Weights of a small GPT-style language model, trained from scratch on English Wikipedia: 365M tokens.
MLP neurons of a small language model. Each row is named by its layer, matrix (up: input weights; down: output weights) and neuron, and shows model dimensions 64-191. Each number is 500 + 50 x the weight over its row's rms, rounded and kept within 0 to 999. Numbers have three digits each.
After each neuron's rows, "fires on" lists the tokens most often at its 100 highest values on Wikipedia text that the model never trained on.

L2.up387:507471570507603439481570514483523497509503537522474492537500464520585441438541519494588444546464375553555552525458395553380524525491444453465564549398451556495479500549488510435528524513484556521451555424608549440378613492511497496582531543432520548482508447499514462524494508445500502366494487527507445453456514478415439449458486458456392502387488427564532510491469501512546528505512
L2.down387:439443549503480513484409528477478552506404354533472500536494536608501615492523364412502494515526466496555448595523525552513619477545464438520488477540549491477525530518490428540567445517434486497427558544466525503534538537542537480575521564502503484465576489463573518500508404586494506423524535593564435498503530550510539467618456543555596450505455513500519474528513461414428553470417
fires on: "pe", "\\", " coast", "du", "go", " tour"

L9.up202:465503536562411533552480442570454434473418500521533503467497583572511450551458517524525542525558479459496464494459441407499469506462360508489520468450386526443445433483521583455424448526508569576544489465584591449363476510570546491548473564532530505418522437454628513529462480481585668536411538484444442521479467461529482550507552549497483455473495498506591554457545595491501519501460
L9.down202:456450476459556491484523540434431467480405419461448519556606466510508506458518466504461499401630447545600480548472417483506517461486416451501459476451501500513550473518608403563530502447486507523487519355491466556519480554527528456485495533503556456497463474468540470516583528477449405539443467548556492565515443488414424495527440482501540436420523487458483505527529602531468415582497
fires on: " and", " +", " Preceded"

L2.up1402:512538377524436506466523496564530470568531532550596516490524532527551436578547462496479526470483571439470551445418523558516455515437547478457442643410505399524469492511512544490521457482472572506485453445475524558569498542496474500467436514554477483561532424511426538443465477526419490552581456456486408641570501436490594497438490568500527459397421508572537532439540497428428528414404
L2.down1402:561596478442527516517534545467487527548466419592564367507550389502458465539561534547467519509522497443392516444541545541459535513555509451520459451502396478482485414504442526493501428437561462413425499578508500540540431523546478525498508480507521515446531529590435462520517478539489531501487557459458501520468536476527598536571547485464348394574608483475524564450485551537523446569633
fires on: " of", " Os", "000", " Gas", "MS", " ("

L2.up840:444494535459480474479562526464512498574470471545454485436496484474442597428589471501631583489474473471531485573509501485434490462461504460480480540570434648482477483505519507407568498495528562478495490539547469422513522534546514517511411465472417562549531485509525435494379457505470445512515479512503537509340551561496446402489492508481411474493555477474495519475569622523466585568507
L2.down840:475402440595466553474454570465421568608530480474489414427499551434516513526426484459500504530500508519447530520502433546529503494469488466427408541459452464600432497454443494515533501524486504541434464494555490423540573559567486533478486526520509490503542518467523564548418522501551378455501552469570482531447487534516448459477490463593466442515476513599545468554455526475371495391588
fires on: "de", "e", "ne"

L2.up80:476514542482531508481492508521498494490511449478407510564489535469590527420570560505589553531399405435485502501531557469449522458457528426517383440522504559487504477610535517527553491459458531428528493598609477390524457494476509490454605388565525500560499595428425461537479526510514479476507373472484510482332462490485476475515541437502438614418539524467462536527537518521516398556498
L2.down80:451420557580552546479431476512403462511470578412472483513532497526506570478395581511485444525460464466464453515548396563582535451481483477535496500450527497565535564495463553491428531476496487604468427486524550450482534595427497445401509468467506552573474461393537535515507521478561457509552541577519517477420399492503559519417468471520511541494476523588523587495470438422356514524578
fires on: "er", "ol", "l", "e", "n"

L2.up1225:482449471572591480454601547470529524484432504544486471409491505581475541556488475472476533435445446542541508503480343488473564522489518524441483569520547521434446512570507514496450459531497515498556596370627538505473566520546493499459493519421441563501516504479491574541443567399461505389495564383500551603512552502484455547495465522552378429501477472524491432542457511483490649407525
L2.down1225:490460532494436496461496461471524519533490431538520520516555502559552521487497342445591498586499578563512454485512490478528568553549520457478481485518452526536467479477532541455482454525496476388523589525426533429564436414588575507520567427557491473483566483535598479530510504592474513409594469591531492591454546534541569469512427491556601507481491569574492463448534434487521510429460
fires on: "\\", "ke", " trip", "pe"

L11.up652:559465483450512494478555617487496529494444496514538478538496522499455448460440507499527547499445420502485491533493483577602414439490435407592507626537500481477428525423534546541411623544464491507496490562399485541455438527544507499544539523520480459491545487576475547515534533508499535400555544510508492451474437556534442508521543496512442409549508474451518531494546521614511599491482
L11.down652:500579580589523493466572411609557500481504452538592529541474522627439461435497401509480488408552486489465543476473495513450493557507513514553485484438430548485432529529542518451381458486590479473554563433449527504517542504415470452426574539400557382402511524460426489432511520596478577486516431517455597505450486491608456553472508579453497451566438511515531486450528515503459410503512
fires on: "}", " how", "cha", "%", ":"

L9.up1326:406532519517468538548436492526510454506521491501545483404491508531512603534543451494527524447549532506515484544530513447477529452644515426495544532462513488394486540486529465485512404491472500379562484530537456522411565395506439497481514494577516481565369479467462408544541502537472433512546432548473508540555456459478471468478459531605527436497423461536468510511432599556573615390572
L9.down1326:472506472445495497619612552458532496464491568442528487440492529483446461546574453488485477506511573489534525502474501558475497427631561475493563519495504531450485441438395547537520548567449510464547559517458520503479427504543584559568525498538564464494502462494557488501539448512511471565454574523533544576410372494478433523494501555526482553406554413428517434516513465512483364594504
fires on: "-", " Asia", " origin", "sl", " Mont", " of"

L9.up1343:410501507415473509513531534505529496449480535482478507451495525502521528481557490450437500494596511547496512511516575548543508553468553502497491398530459514481516609570463474562505488517521472578561433499499445509517524405463382520444458403452452446585396527565440433596539423482390443443542467486455566391458538460474480483493505494570521443438514515508462500489581473541517597409511
L9.down1343:531506469523551402546460534476553501441561603548478454390530484465514438548470484439530444528512487490484546470399634394456467435535521476563542507482512586524507485510528538419403528531498463502514491536499628447403549486524558492512552471486506586498572495426507508518489461507512547531409549541509441583453498503529571433496482523583494503464545479497553468525530441551471432588560
fires on: "r", "k"

L2.up1533:439515520577520525489458457577547535544449481531475502489492475510540516522492496510505522615419514441557484501518471427431493474460487517514491461501484580477434510528534470475648425464530505546490452538492512436499488455468532500491508474416491532523494461612396449453433570505462504513519449572477460477355466549458441493508450503414443469461460542443589472521480572491439503612479
L2.down1533:412553425568488567477469539474424530558510505434368463437456436464542496539483497389482413561479498486487512598495534513550576444525543477527503456509487453543539561526390493572582444482444455509541476434480565509570592574486443461435530510539517455399561431476516601501426512481555497492429456480556514475504564571537490459407605521512556517517525496583545533484499500475412473431547
fires on: "han", " Glen", "ul", "den", "ren", "ne"

L11.up1483:313545541560477491515511555482527439500593526492463511588523432444412576543434422517480566479434525569500511480447552454541558527492485476489467478466521493578449500471486498357479549534480456447518524392427495509532395531527574512430543492502500575490530486478424462480486502499472506555510502462448522510501539569471507566610510472549446474514426561569436460516480547486476525470536
L11.down1483:535446477528508510521482585539501472520562445412606582505580520472430522502556474381569520424529521505474399457492510463436590402546450571488497498489501518475523448480409525453528485500486568509484583551561470545418516469459553453463497501476403422460527534550450585576520552449464498458460453457437485470480405479555392509477539532525541504442530483474512435481519448535381387501513
fires on: "s", " had", "ns", " has"

L9.up968:515463495539502483536537504514581479490506520513551514404481456536631515400486482480460443534615535534621538549583559480486492515526562391470531470517513533428517456501540441592569422512477503379553514517494552503507561451487534496482488482452497527480499555505421426478481559492616470346521511501502448537489523443501482514501466564614508554478449464601415495522467527556553542519478
L9.down968:386440508487431499530397471384620494579519546527514546510488564500528460517544555471471485520489537502457527410543465512505503461450436549399493656491646488513429449484492519490485565624400514517600608583528434521491487502450500529600472486533460508583400580509539528491533533510502444512472489568500463496477511458448501468475557583563517495563485432514511472477504418549474446578460
fires on: " of", "-", " Premier", " Legislative"

L2.up515:572514542428574415495461530471490552412487520551509539425523438493571573528513524485613472570532561529544518583425583537449495470553472503534497371449459496554508486537472547509448520520466561456409444586498402491503488461463579508468524494573530585523422597474496455490464489612562494398518418485480568436375484604476561495524585501541357535528476435508554467425518437532475486408495
L2.down515:581459616464450523537490434526530543544485553336570509435577491547484538597499518481540516525386480584487539590562525553465390392467485471510485497476451579551413587430550479592460461481541547446502485549549560479446585531436551537474521578424494457523502530482459574469500544588501490527498552565488493530541433469539476542438561433516506522538464487507536507500482446543437470479569
fires on: " between", " circ", " from", " Bah", "^", " among"

L9.up1290:549510527424462611493539490497514473470481532476477525500513559511427450456558616501408405462466481451427467425510433434550524521520538548632525483539464443453547385550520497504454553549459492525551563481557541460481464409418600487490384531492662518478434503478437471508421529481522421526450503484493428433543532462521512450450560508484488482524490438474514495515409463556446499557504
L9.down1290:461506401462546526554549541552501486497461464587441563547489352479520499491501577518543456472487591543550525464521427480450439524507499586574524609460545507424496492535556512532523399473478449461629562542476581527449495546457511446386511482513523425488519544508515461482536469598503583474520508449509547564390506435512491577534474439533502507493482459465412508546505551519499557466455
fires on: "  ", " 2", " 14", " 3", " 7", " ("

L9.up663:397500510447467502431483573561460540497647495536411488544505461448514583498580490465488499571528553505485474486568523512510474513480590511455465549467476470449482518487529536558405515519517509534475487519490524488484530379451531518510469478603517587497400566600466455438505598411478485385466529527449464445476528473526555468461585504553489497530545465483515527428449600464445411480506
L9.down663:531510481432581466523535510519554474448449547609517535517490433491464474511505510518385453554366582508505456528469447600596438562563536524566483468524554546531474468573555541530513526486534537474521428544450440468430446556463510504534547449464499497475435578473503470490518529492447605443473468533511485534399488544476409469491556486486537542521461459514515492452589558535506481510453
fires on: "  ", " that", ":", " ago", " ("

L11.up573:383562471482476510490433471636565523533538496502482520540491410513488536542472459503609571648518484418486622507501533560511500447439474581505508420534484560546530450400527479500439429508514575467536510510507443552591490499397511509483463554516460503441522489561499473620498479519395385528526502482493508547498517513522503539494578520401409500439528491490516519468423546500497498576464
L11.down573:436497475519487551645523531500430571482535485497454342551544536548575552517503445584465448496481543543431536533451573485486581425490495529484529569538568532563575469498452513484493487509416484525352638445565523476582407501452557524520543410551508439502552493506545512472359530437499442473511471519456459510539473494429447466477439474495586503471543412458511479455503466527474486482497
fires on: " of", " It", " To", "."

L11.up1371:584514455407538505513514601459542453398471495506495459375480529396457517414496506499574449376501476473471529486502502551419522433500504443494570500439584472471490469548530453542581553517477492530421453450549537426514518459569539470425494575449541448547528674443428563445554474480615528425503499439454428482568500543472431447455501477487577530540451459450525526444499456552475467494409
L11.down1371:472549567499536539475476511467521479456415430633519483423414550539472476456587484411546472542503516503398502477520492465483482602525482485502395455566508518473577524531603487624540465556478485492546471521485492529424569489506467444510534626452560451457447498506500428576529468558511606534484519450495498563511510536533429514446574577513363493431417500499544502523446570439471516510507
fires on: ":", " how"

L2.up747:597419554560520515555476572466577488524489481552514481507510476532475475473417568512510452455508474465485415534478579538480497512508549514424531475573605527500551534441481489485477494501514472445515554469502623480493521496570490484549432550413493495455370525414599469597572525513483498409508564409523501537501422494552518551502521507516547544488455501472444565530519519559493504508582
L2.down747:413456482503568452405462472468495491454482513553527470601469657529475448493501434469530439566475617557565471450518472476478544510433464498519545517495550545455543547553453449418423525522371453490551536474472519491465555469461478483513561473486462612444430460403479482421550545439456450462561506479517478418544487534488422457594406475491587582546502502517464353489506520559507532438384
fires on: "ci", " Wall", "ter", " Spring", " Gra", " Pa"

L2.up508:630525513517505412554455482455553493459484476443488486518523469481540482527518565505445583511493420517558603496450598554473513533442522408511453516445532516503502353528480435525451509506486478539574470527554418552491546464487514504456471509590520479517619469427535504517525555466538408512454400477524536495433474614484590515511512563439467481523521465526466485474407440548449514374515
L2.down508:527465544505525494572513430495524506613542529484578525478535467561497528519487549512521496452491398530395521538560480521469479472558447398478472521555529534484477539368553563491540456535596578581495516492525455594584488466524509543486483509504430511497510576440501452565518453515497550423510645559484573572492509455553569583508509549479537508416537519429536487497490435509440497485577
fires on: " film", " game", "al", " war", " king", " years"

L9.up414:436508476481502530499395535550547479446433504564492507555478530509560494510459459518488553474546462513605522450476583456492537472539394474466416530495507475454493505566476539515525500548510540477502519519485488496432515544614591488523381552508427540410565520451531525490417496488600594583590431461465544558495497459520442576533513454500516519381502563540499589481471572502443499499566
L9.down414:388459508537474557493449506382527405540538561508485430472526551520547440490515440578450503449548479513535482543484478463491535458486396505452535474437486525534491549611522442482553527490556535513571478433559469524478434443406539490598505521534517491511531397537533525459541508451523402528477490508538488433570514438482487516533536477474525440449481471507471536553472541544579490661466
fires on: " and", "dale", "ha", "ey", "ran"

L2.up1404:508477524535518578535490508487576514414544480553449504523501530543595569494523496489497570517568439536468557507488495487497503468543552501471474476536512616454491559454435598531528440459525483504587478476454470462522436535611497505493476477470524510326497517483604593469494481452424460449465485548498532440574488486532497509440443466488528495557509472389452612578518468432531504585500
L2.down1404:417431486443455522370517419522449443576532574585434468587480503534533522506547427443490415546473456494610497500465495481543542543511544511565555529441514552482576478537505442465478449468435483471543467443427541435496558473506572481483478432568406540500452496492506498398464526547497512480597412417466497533444479588533535495530541537479422554482455474548451440450498554479499490465368
fires on: " Em", " Vol", " Tor", "ap", "em", " Ne"

L2.up111:561450453422592460490556566436499550473541559523420504526525459503510539512498485520520498518504459560456386449454504455374539450545484536522542554515474533460516424548521568533522519537456554447485450469593474432473466504704528506496391565536494602465424563533555503488564556516449505442558467464490520488471425518511457449407419477555408413388504485487543475514540480495585535454531
L2.down111:466428481419435508407486422576441550522500538429457389571542568579422580524534436516479481633480488426511541488523603551556502514537494425444529563505489594418484543515459485642518485519450450439512501540500487536489531520515426460531489450446537470542528493472514562408438466585546502449529491514511476588460518536496555493520476442529568494540514503517531491470574494506460414475478
fires on: "\n\n", "\\", " edition", "bot"

L2.up913:462594480577464508471573425502509542513513499441561509599496495487474433584489428523521469473477521495429492563579533415496544567543502454530476444450461510520479586540474500454493520495476568510381340506472438514512455441492466512488625551462505437477563455522487568486555523467534470553490495643525438549420509438529452494469553463522584575517502521567446501474503424490493514650501
L2.down913:501523559487450523504410542499478519491472472479561565520390368493458523493578462502407490449522425513522490566534498547497555488640549565522480484458546434518599527516531507541520478587519517527516547505514425503437486534419489461524478497462401459461500583583439412525515471501593522584458424403568530375528525488535438499438468562535489476509493468453605469548418479433516473570500
fires on: " Bre", "nic", " goal", " Rou", " Bru", " Pol"

L2.up1517:567437480460624468577470583472535538525552496527416541515501514531528427443479473419538561558488487476591494575480572544413462529474489538484552501449465524518532519450594501489580421488489470453437494541572470499463410532522524489540488509527508564439490616450543356553473511565544573451446412427529446442533512482465553439458594510564384470549479467450542471411518532513498513586484
L2.down1517:549372511485532437468461353503531556545484455520462483466570543469520519531527600548592540573474567554442525534527435550438479495417494468494511486463513580547541583525436476546544432485456439535548510446517465475489580541480466502503471523461502479522478419516444457497550425435444475508529494577493450454580402537487584497561481415502478482473453588524437501407527577545453511497491
fires on: " [", " Dr", " Territ", " between", " Bre", "uct"

L2.up669:473457599550542533518535558479541557495491455555514534493480470513506533482568552493595500518530393508483467514464563477462494503533464481470499436511515565448492396540485511482463478460477503465467423601542416446485465510621448509493451501489544632401542541461580442503515499572479438449515394528480550417431472609486426558485482470493610460439438448452474581538518508445505443545518
L2.down669:466455586467511547373459415508423536597466552415500515527480510557480535542491470465488510560451487458547570499503534535519454476527503425507554483447519553523600601443503429478513568442380495582486464429522543538541566491510427512428494466450499496576505473358471487451448462561566450442510507465523514526450479492492439555464544467481536500464499418554510436485406510447373453444484
fires on: " Ne", "lis", "em", " Mac", " Em"

L9.up50:430487564520486491421491559495450572558527493493492513559496462412562565492535545501484494531460511424530514448500480473561527520529507498441449462513495528500514544468484438485473484520519461505468380531618456494471467525477553512425431554493523596512581450470472538512515569470444510595578491580495568527564547448451585490543498525481484555528514581532617532502383602396416437499541
L9.down50:560518442489524523506554435556521468526479536491442546473569502524540477535535499520436446533450489531520532526468515504593484587538467544477443449471571486639450483594452460415603461562434535467475433479463472412540448523508437480506479509503472503576540482436537372485469544448504534495535439494556471454519455552526369515547485519438561532422433479582464553512489557403478530480515
fires on: "\"", " (", "uct", ":", "ym", "{"

L2.up405:537460516482479555503501529491494437505519484553469487481508405482555537548467420506398565421485502472542534494480409562471544524544508422513522553528480537462491498463536558491523497519519389522524480400478627489512554522542493507468484514450449583537407398539511448581548399501525540563405547446477476546500534493440491441594586445439497567583440532467462507505502515517564506477546
L2.down405:531502399583513400510530464427530448521543584553452504473520543440531506489492539463563523496517555546429537522432545421519438552464416451523483461474453522460547473447490521547478512517521484510545493509464488436491433527504502508512513480521494556477561493539447509407513571553483529533481478478487493447594566674558582525446450487525575429516574458610472563589478586416588450477566
fires on: " main", "id", "og", " mid", "55", "alog"

L2.up1061:492549423460490501483485503489452517464583479491472537568527515501540467472517485493437517527542456549376448526425583496538538490530479415512423380458525370429494413495445552496505476504448489466610457472553433461509482511555468490460524448497479450512511457489493571511496519456535557530494447512485480461474516404473514566560577490498543570544417572573395465632569471463556557504444
L2.down1061:487503553409483428480526455484498447521501534524516588513502477494465507566566462526450543481528481479483515450530504532533501490527546487531538486524464537426519537445586519578486503537479427537496417456468500447483498432460528417504534481557444548535471511463493482532615521573443574497531407521495514480439483558455682581403530489479396519495551531459571530487506427393487459537493
fires on: "ash", " Star", " Earth", " Tor", " Ven", " SM"

L2.up645:547464379536545431464501517502451484550505518540540495524495518545487414604522470496520510508485497482475487581484480576446463536433493390526508596443432526502518497582498513468475494460493577557438451347524448537535466465562478497481470541584504482575560412488506449567506457505456455494521540425464477530478503520558561525447547561432510546445477568452556551427583455455580555460435
L2.down645:532529478466477473539515435450516577530461465551571494522596461492446444503562503578518479525520513492397512513516536591535448504515476404477466402448486454524479456468414550522530404511577468463419559560493450503511437586524508525514414468437457525506524525506461440537445479533554513457461592498431488537473454559558556535467534526515463429581567518483554494536546560488538492542636
fires on: " of", " Os", " Exp", "78", "79", " post"

L2.up679:381512411418446508480498457521465459558577526530480465431500396452529493513404505495521582420511495504467473505468444562514408540413452493502439526460525432557484526432497544524533493537463505527458443538503536635476503600430556497492442525564487526568478497591413492464494440497499591619489524460477492479399511448520489422584483591514427415460463569591454444442442560511505480517501
L2.down679:549594493588487502551515486520495485454537536505532455454561475447523440502503558549459520423513594437444426462440399551500424500552522577418478492489431532492453467497559513643520528426493502454454442582559434549495489452486501557508500496505565522493544498601461553442512518481460451544428474475524487472444516484538589479493585414488493426626586534491522588547502469525547391499637
fires on: " over", " of", "Th", " score", " play", " club"

L9.up1009:553596511489521492625532584489557524477498498453520500410513642392539508501462519487542523493499523500433413456510424567527575439415489565427456481480570472505511482587457471436454469440533564487456472554498510618570488544561500506561538514481500498468488400534573469515500496437502482493488410413566501546476455433501588498638465456536583487533565485462519431511551453544615516460534
L9.down1009:463500498518521487538515489637464495567504505397483549522465520509490512486556415487468544450576475558445482486495535567448474543530463541410560461521464468488519462489409454533491501491580538487529554521615543558567521535573484558560470480382623492442515434551558450575498538502404465509483447515460589442496592524486390456533445571476529422514486553353523474494490537475545467464613
fires on: " A", "A", "ES", "%", "I"

L2.up89:472554520529475540544469524467485455498499530508482505574513403505627492535539522501482566521522400481576478528521503521522435472503469437497469514422532487482467511549468489526591416444452528401472479557531432483487497503474536493523482442561498475636577588467476547447478536504463516464618412505533491565417452643533452478561502506433459547479429480555453492469448459444514425539488
L2.down89:486526506556514518463439511474446466545469573461487524519551393530533520513484552514457432451552548534438429484595528579477533402600480455479428489490617493630469559460571510515485460480524589566488433517508517528472515475469529455452510428431508500520543531451461525540475458533476516450487487464564538474496524549478578535472573474617523567537556528508498507482533492419422508549571
fires on: " game", "It", "–", " battle", "ade", " film"

L9.up171:428540538528442450453443515485625419484513536600512524499512536491508500525514553522440523434378597511505468473484537512467531482505456504506515487547507564488548631491516382467594498501506489462517501474533510462483531481506538494542444431490488429404523562500512443465594487463466443539560374513430550422578527506577518450543535459505602512504555493485542500403481383520455557489453
L9.down171:442584471504590482515532522497560532459529501488509474519474542542502469539482473498501551462484556475528510537443505487412495596560442558580527401473415480471549551456361432528515460519571454526571480545502486476405652481540560524545555400429399534509518372531452528452597551457570460492509626464499492457437479534521502461526548388511417544596497483563454529541475463494542547495565
fires on: "z", "d", "vi", " Dun", "r", "b"

L11.up612:536446501391516494551445511590496482483581510487507472509487471471477573479501572485454459436500405502490422487526463506560506592469453394631574470494501402521503544507481535491556547516532452485387520518468440491489489520529464492486510543565554343582481605529478489496546445624521470592456586515474379556568559440562417518463470501467566522474509487414513501524474551536564481488438
L11.down612:511566523487539465469490540561411535437567458539575491397653538503459499478485532584444561552499422464440529466485529448437463577487466471667448490567473479489567597525508529539550488571414459469471473446468504548561492472436532523461534626558549514427545481496498495507546467523510593452560439430574578513487448547578603456481566508488465519506558575526512527454544545422474471490504
fires on: "=", " We", "We", ":"

L2.up688:457446468546563528452493544464512504500475472460481531546497597449433452459492519490495560528485503465425469492590599486544494559444512462475514319522482572580522638430606492560490513505491456523409470492480555462599505467570535496528630577486538432469539518555603474441460503482582493540420478497504506484510527460564501456450481580493482494548517526478472488544593560538489487589542
L2.down688:462497493559489552556366527441441532490531544488466677466467533389494445579510510373536450471507433542564541521429449447455473583523566533516548475412570493562497483528461490575511457560492456496606495440530442414489474601390512580501457554489498442480458518610522559482582485464581514533498462489526565438559351442469509476475495505491441493446510490447534452490523484562550603530424
fires on: "er", " Bre", " goal", " More", " Part", " Dra"

L11.up552:417613497610523541497551525412572488483553541467492550413510413472385526499527468504517548514503465520530605535450527539503484479502486574430429556505482537508512533475475393466426592520506585561492485455525532432611532486533540485408651507547495506477473470515535477536511403497469458485528464530488537556468524511500473502572514461439408561470441496489431441489456543612440479499441
L11.down552:478431422564472537611523525523520504502481400383516469523516553488450571458571513410500463433523582558423356532529564470431547406518589515551371482494574499499506490460480491569561511487499545555541516570513490528546573556532569522438477492443544447456553455468513477571541541445519490455414434479441427500419525500480420533443497584523502545461504379439514419467445439538503455504509
fires on: "d", "ers", "s", "ns", "ed"

L9.up628:472478537481454448471536528456536496526579538468454492526519499487501492453493588486440468460543515436455450496507523565546483513532483437496527428537548472448536533454511524530441501492542549481566407558481519480520475528477498506532475434478352546503438519552451428483552541494401505465491493474544474539462527541523516449470439579604495475545439495372424501462452443484448541423462
L9.down628:493533436510550491560458562504569460480604523545480379430409491463546421466480543469488452506494522503523583460402618550499569529497461490415593490543550540507458526553507413510478496493475517487498536613533473437511468547518526485482525464458510452500469534426506543518526476526493595474386505520481494567554430452443383447582485465520444536544525511588549531470571403479530476513439
fires on: "at", " That", "um", " At", "r", "ic"

L9.up1488:467543451518459490455479526591392462515478453491430470566503468511474487468533602510358512440414499517449513487556379464508515441534558544562556453455477426602520465399487490497467461503550484424473504489467375535483508547451461499505465589484442489455479519530469425573522461457461483542565561465509533512557533583457520431543543568402498535515470512472405450548554426491545411512523
L9.down1488:474512495574432543508462477514453495484527533570533499499439489533517611430495463488482497519500613558560428560501604550423635482446542478567497410509430528460516514564485494524494480460501398434485485407435548484454645515527480520468527564474511435520539515474485450494483448466557498468548538498484507483543401423615472546516526611544503511513493560411552471536467418486536523452403
fires on: "  ", " 2014", " Sc", "W", " Cre"

L11.up519:501528506476605541485512542583489496406525541528517493462504429496423464448440474506596631577502440487427615575510460473512485428478501565475443506479520444501483493387552426484394547517494591538515446452537543502578512527541507482488547479437433451485513574490539526462555469486437430480539480508471466535549497511517582614438454462493398600480473474533570544459425486535589578527420
L11.down519:444504570562518527630510400522511561383426367518494478489439557570484547435540435496525473435502494595521411574513519492471621515548509502531530465517520531449624555460555544532540567532386435554415585575594487431475542493400511532586469491490484536399521486483497455494399472405566478504504468532444510499474549463467537471422436530503619409451527473523513484445556462532487495416513
fires on: "f", "d", "ed", "z"

L2.up335:515452513425468519505429432474498500535556527477531535455511361459458555517534557490544523479475554449495440409455570484474500505547471563517499492460536422513492520498573487500509527548498508536483375586465591526494539460425512494458389536584495551578440507513411502511552558551484531584453458450500428490406460563450522519450516537487430487485494507562532453513499522544475458422521
L2.down335:523512452551549550484472504539571482420523532391522423467411474457454483497446585446478409466487473458442595456540565462471517502483431513507487555485477494477462484475541481631509547480456466558512451485576476603498484465385460554533505450433639503540571565482444586476516521496528478455466474508459564484527528437539521504517538465470551518595567447475464539531473491488477446501558
fires on: " of", " club", " £", " country", "#", " family"

L9.up187:369515450561478499417410610558529559485561503465489481580516441478577494600477512505411561493449587485532545474424509560402467491396459492420482405402534484374509537460487530495385445460514551497515437479504484507449511516478538497519515571575412426494520535531522505468542553414463522451580451501525532557570512500494502350476470508386550535439526499545573475472508526476472556466534
L9.down187:504570475569571439550507500421556425445495585475470526449467495536488532471560528508442535546552535469610432525377429454491521539543478516467452393571469487552550540530455476610547564478505509512396540446511466448461505437499537593623454447480465507495463459531520481492461414479468520478474491509535520495573475536547440479524540445516469418500477524517482530496588534539592419470550
fires on: ":", "ift", "\n ", "back", " Back", " that"

L9.up1004:594497415518514499565540449441500540513507480524522490380480530523556527501469528519463497478442561544473499414460427442605545547616586518470570517443506418490511456520453491479418507533509436573463587494465501615522491432421443487526449486502523562483414592512472463524494485493415507465431516474505421495470449474475538472540524541511469588494489502485425412502506493519553492510526
L9.down1004:505471446482448510443541497548493477502460433568568531495408459538460573514568497456505459535463474596486431479591481533458479542464492500529457485483501493452542431512427580519522494529478462480530528538462522493438516605553432491487482479474607378508467577542466538588478507467513605462506462504534492434505521514493634504452447569488450535531557538348468489528489483414478540489561
fires on: " A", " (", "M", "A"

L9.up609:517455483496391431457427485537473464546447496541510509471467572474496534459451538534544517424448559410446598532522557481500489446480460417472536488616572473484507536541475427472527423503518552467409524507499535466492441525493492493489389486486500517526492604494482467491629525506517515513522463528511585540448454492566583544445533529498603596525549546543565525514580446450503451564455
L9.down609:506585537481567568405457521529478532561479506522595527524497517510482441579484558574602487505552526516482584516466514587475527602505389498587499449488437499520539528471411500500484528570528507537548499464419465465472532523504463520488498510462463489484494514479515503467625564389564429433526434464506516490527521523424481511478482421493374512511455523567442569536463494404529564453498
fires on: "b", "d", "l", "is", "lis"

L2.up12:397537555530609512465568476519464543430503465426483493491514511497478556448483528505487446537434481453406537457577549398463510474512452493443485355547453473414485528500487455478502592510487526464470442493547579503476597499379464507477562526466578480489491487516491494431566503407530473519449581476513489485490522474388456507526424417507588570544563509520412479529494423510490494539579
L2.down12:520506551524484579546458620517501512417511557443498584484370476528457558511506462412477488436501507511628536477430548463614538451505492492529555462556480454463553461480525530515514571440457518510521487455563551539512485477449490515542487531493489486563539480492543547503603528530597488511541481564571597498482578483482452384461422551431543518411498445464547483553437405432481546548453
fires on: "nic", "rem", " won", "lad", "stic", " Length"

L9.up556:380494513421528549434416471576492540440487530559438545443493583520535492527470558509427431530503443450515459495570472545563507576492398519445418593564513556477511445561539549455425505499507538526561486590570568496485503472515553507425385504580579560465419516498599461475527488545569452421519544575475481495481501533523515501536570555572444360553485575571530502536524601486437511502516
L9.down556:481477424445518420583490448479534476523439473531517402506432602504516504458507452547451545498420622494632488498516395459515498488463429496462499530452516498583521490557607499452491532461517520549481568469529473491501496469530503457555505514551522486487526441486513456565535449511437504480441524495481480471467488463413517520628483431470598525504508484440525495578492472545420448498481
fires on: "La", " and", "lo", "re", "co"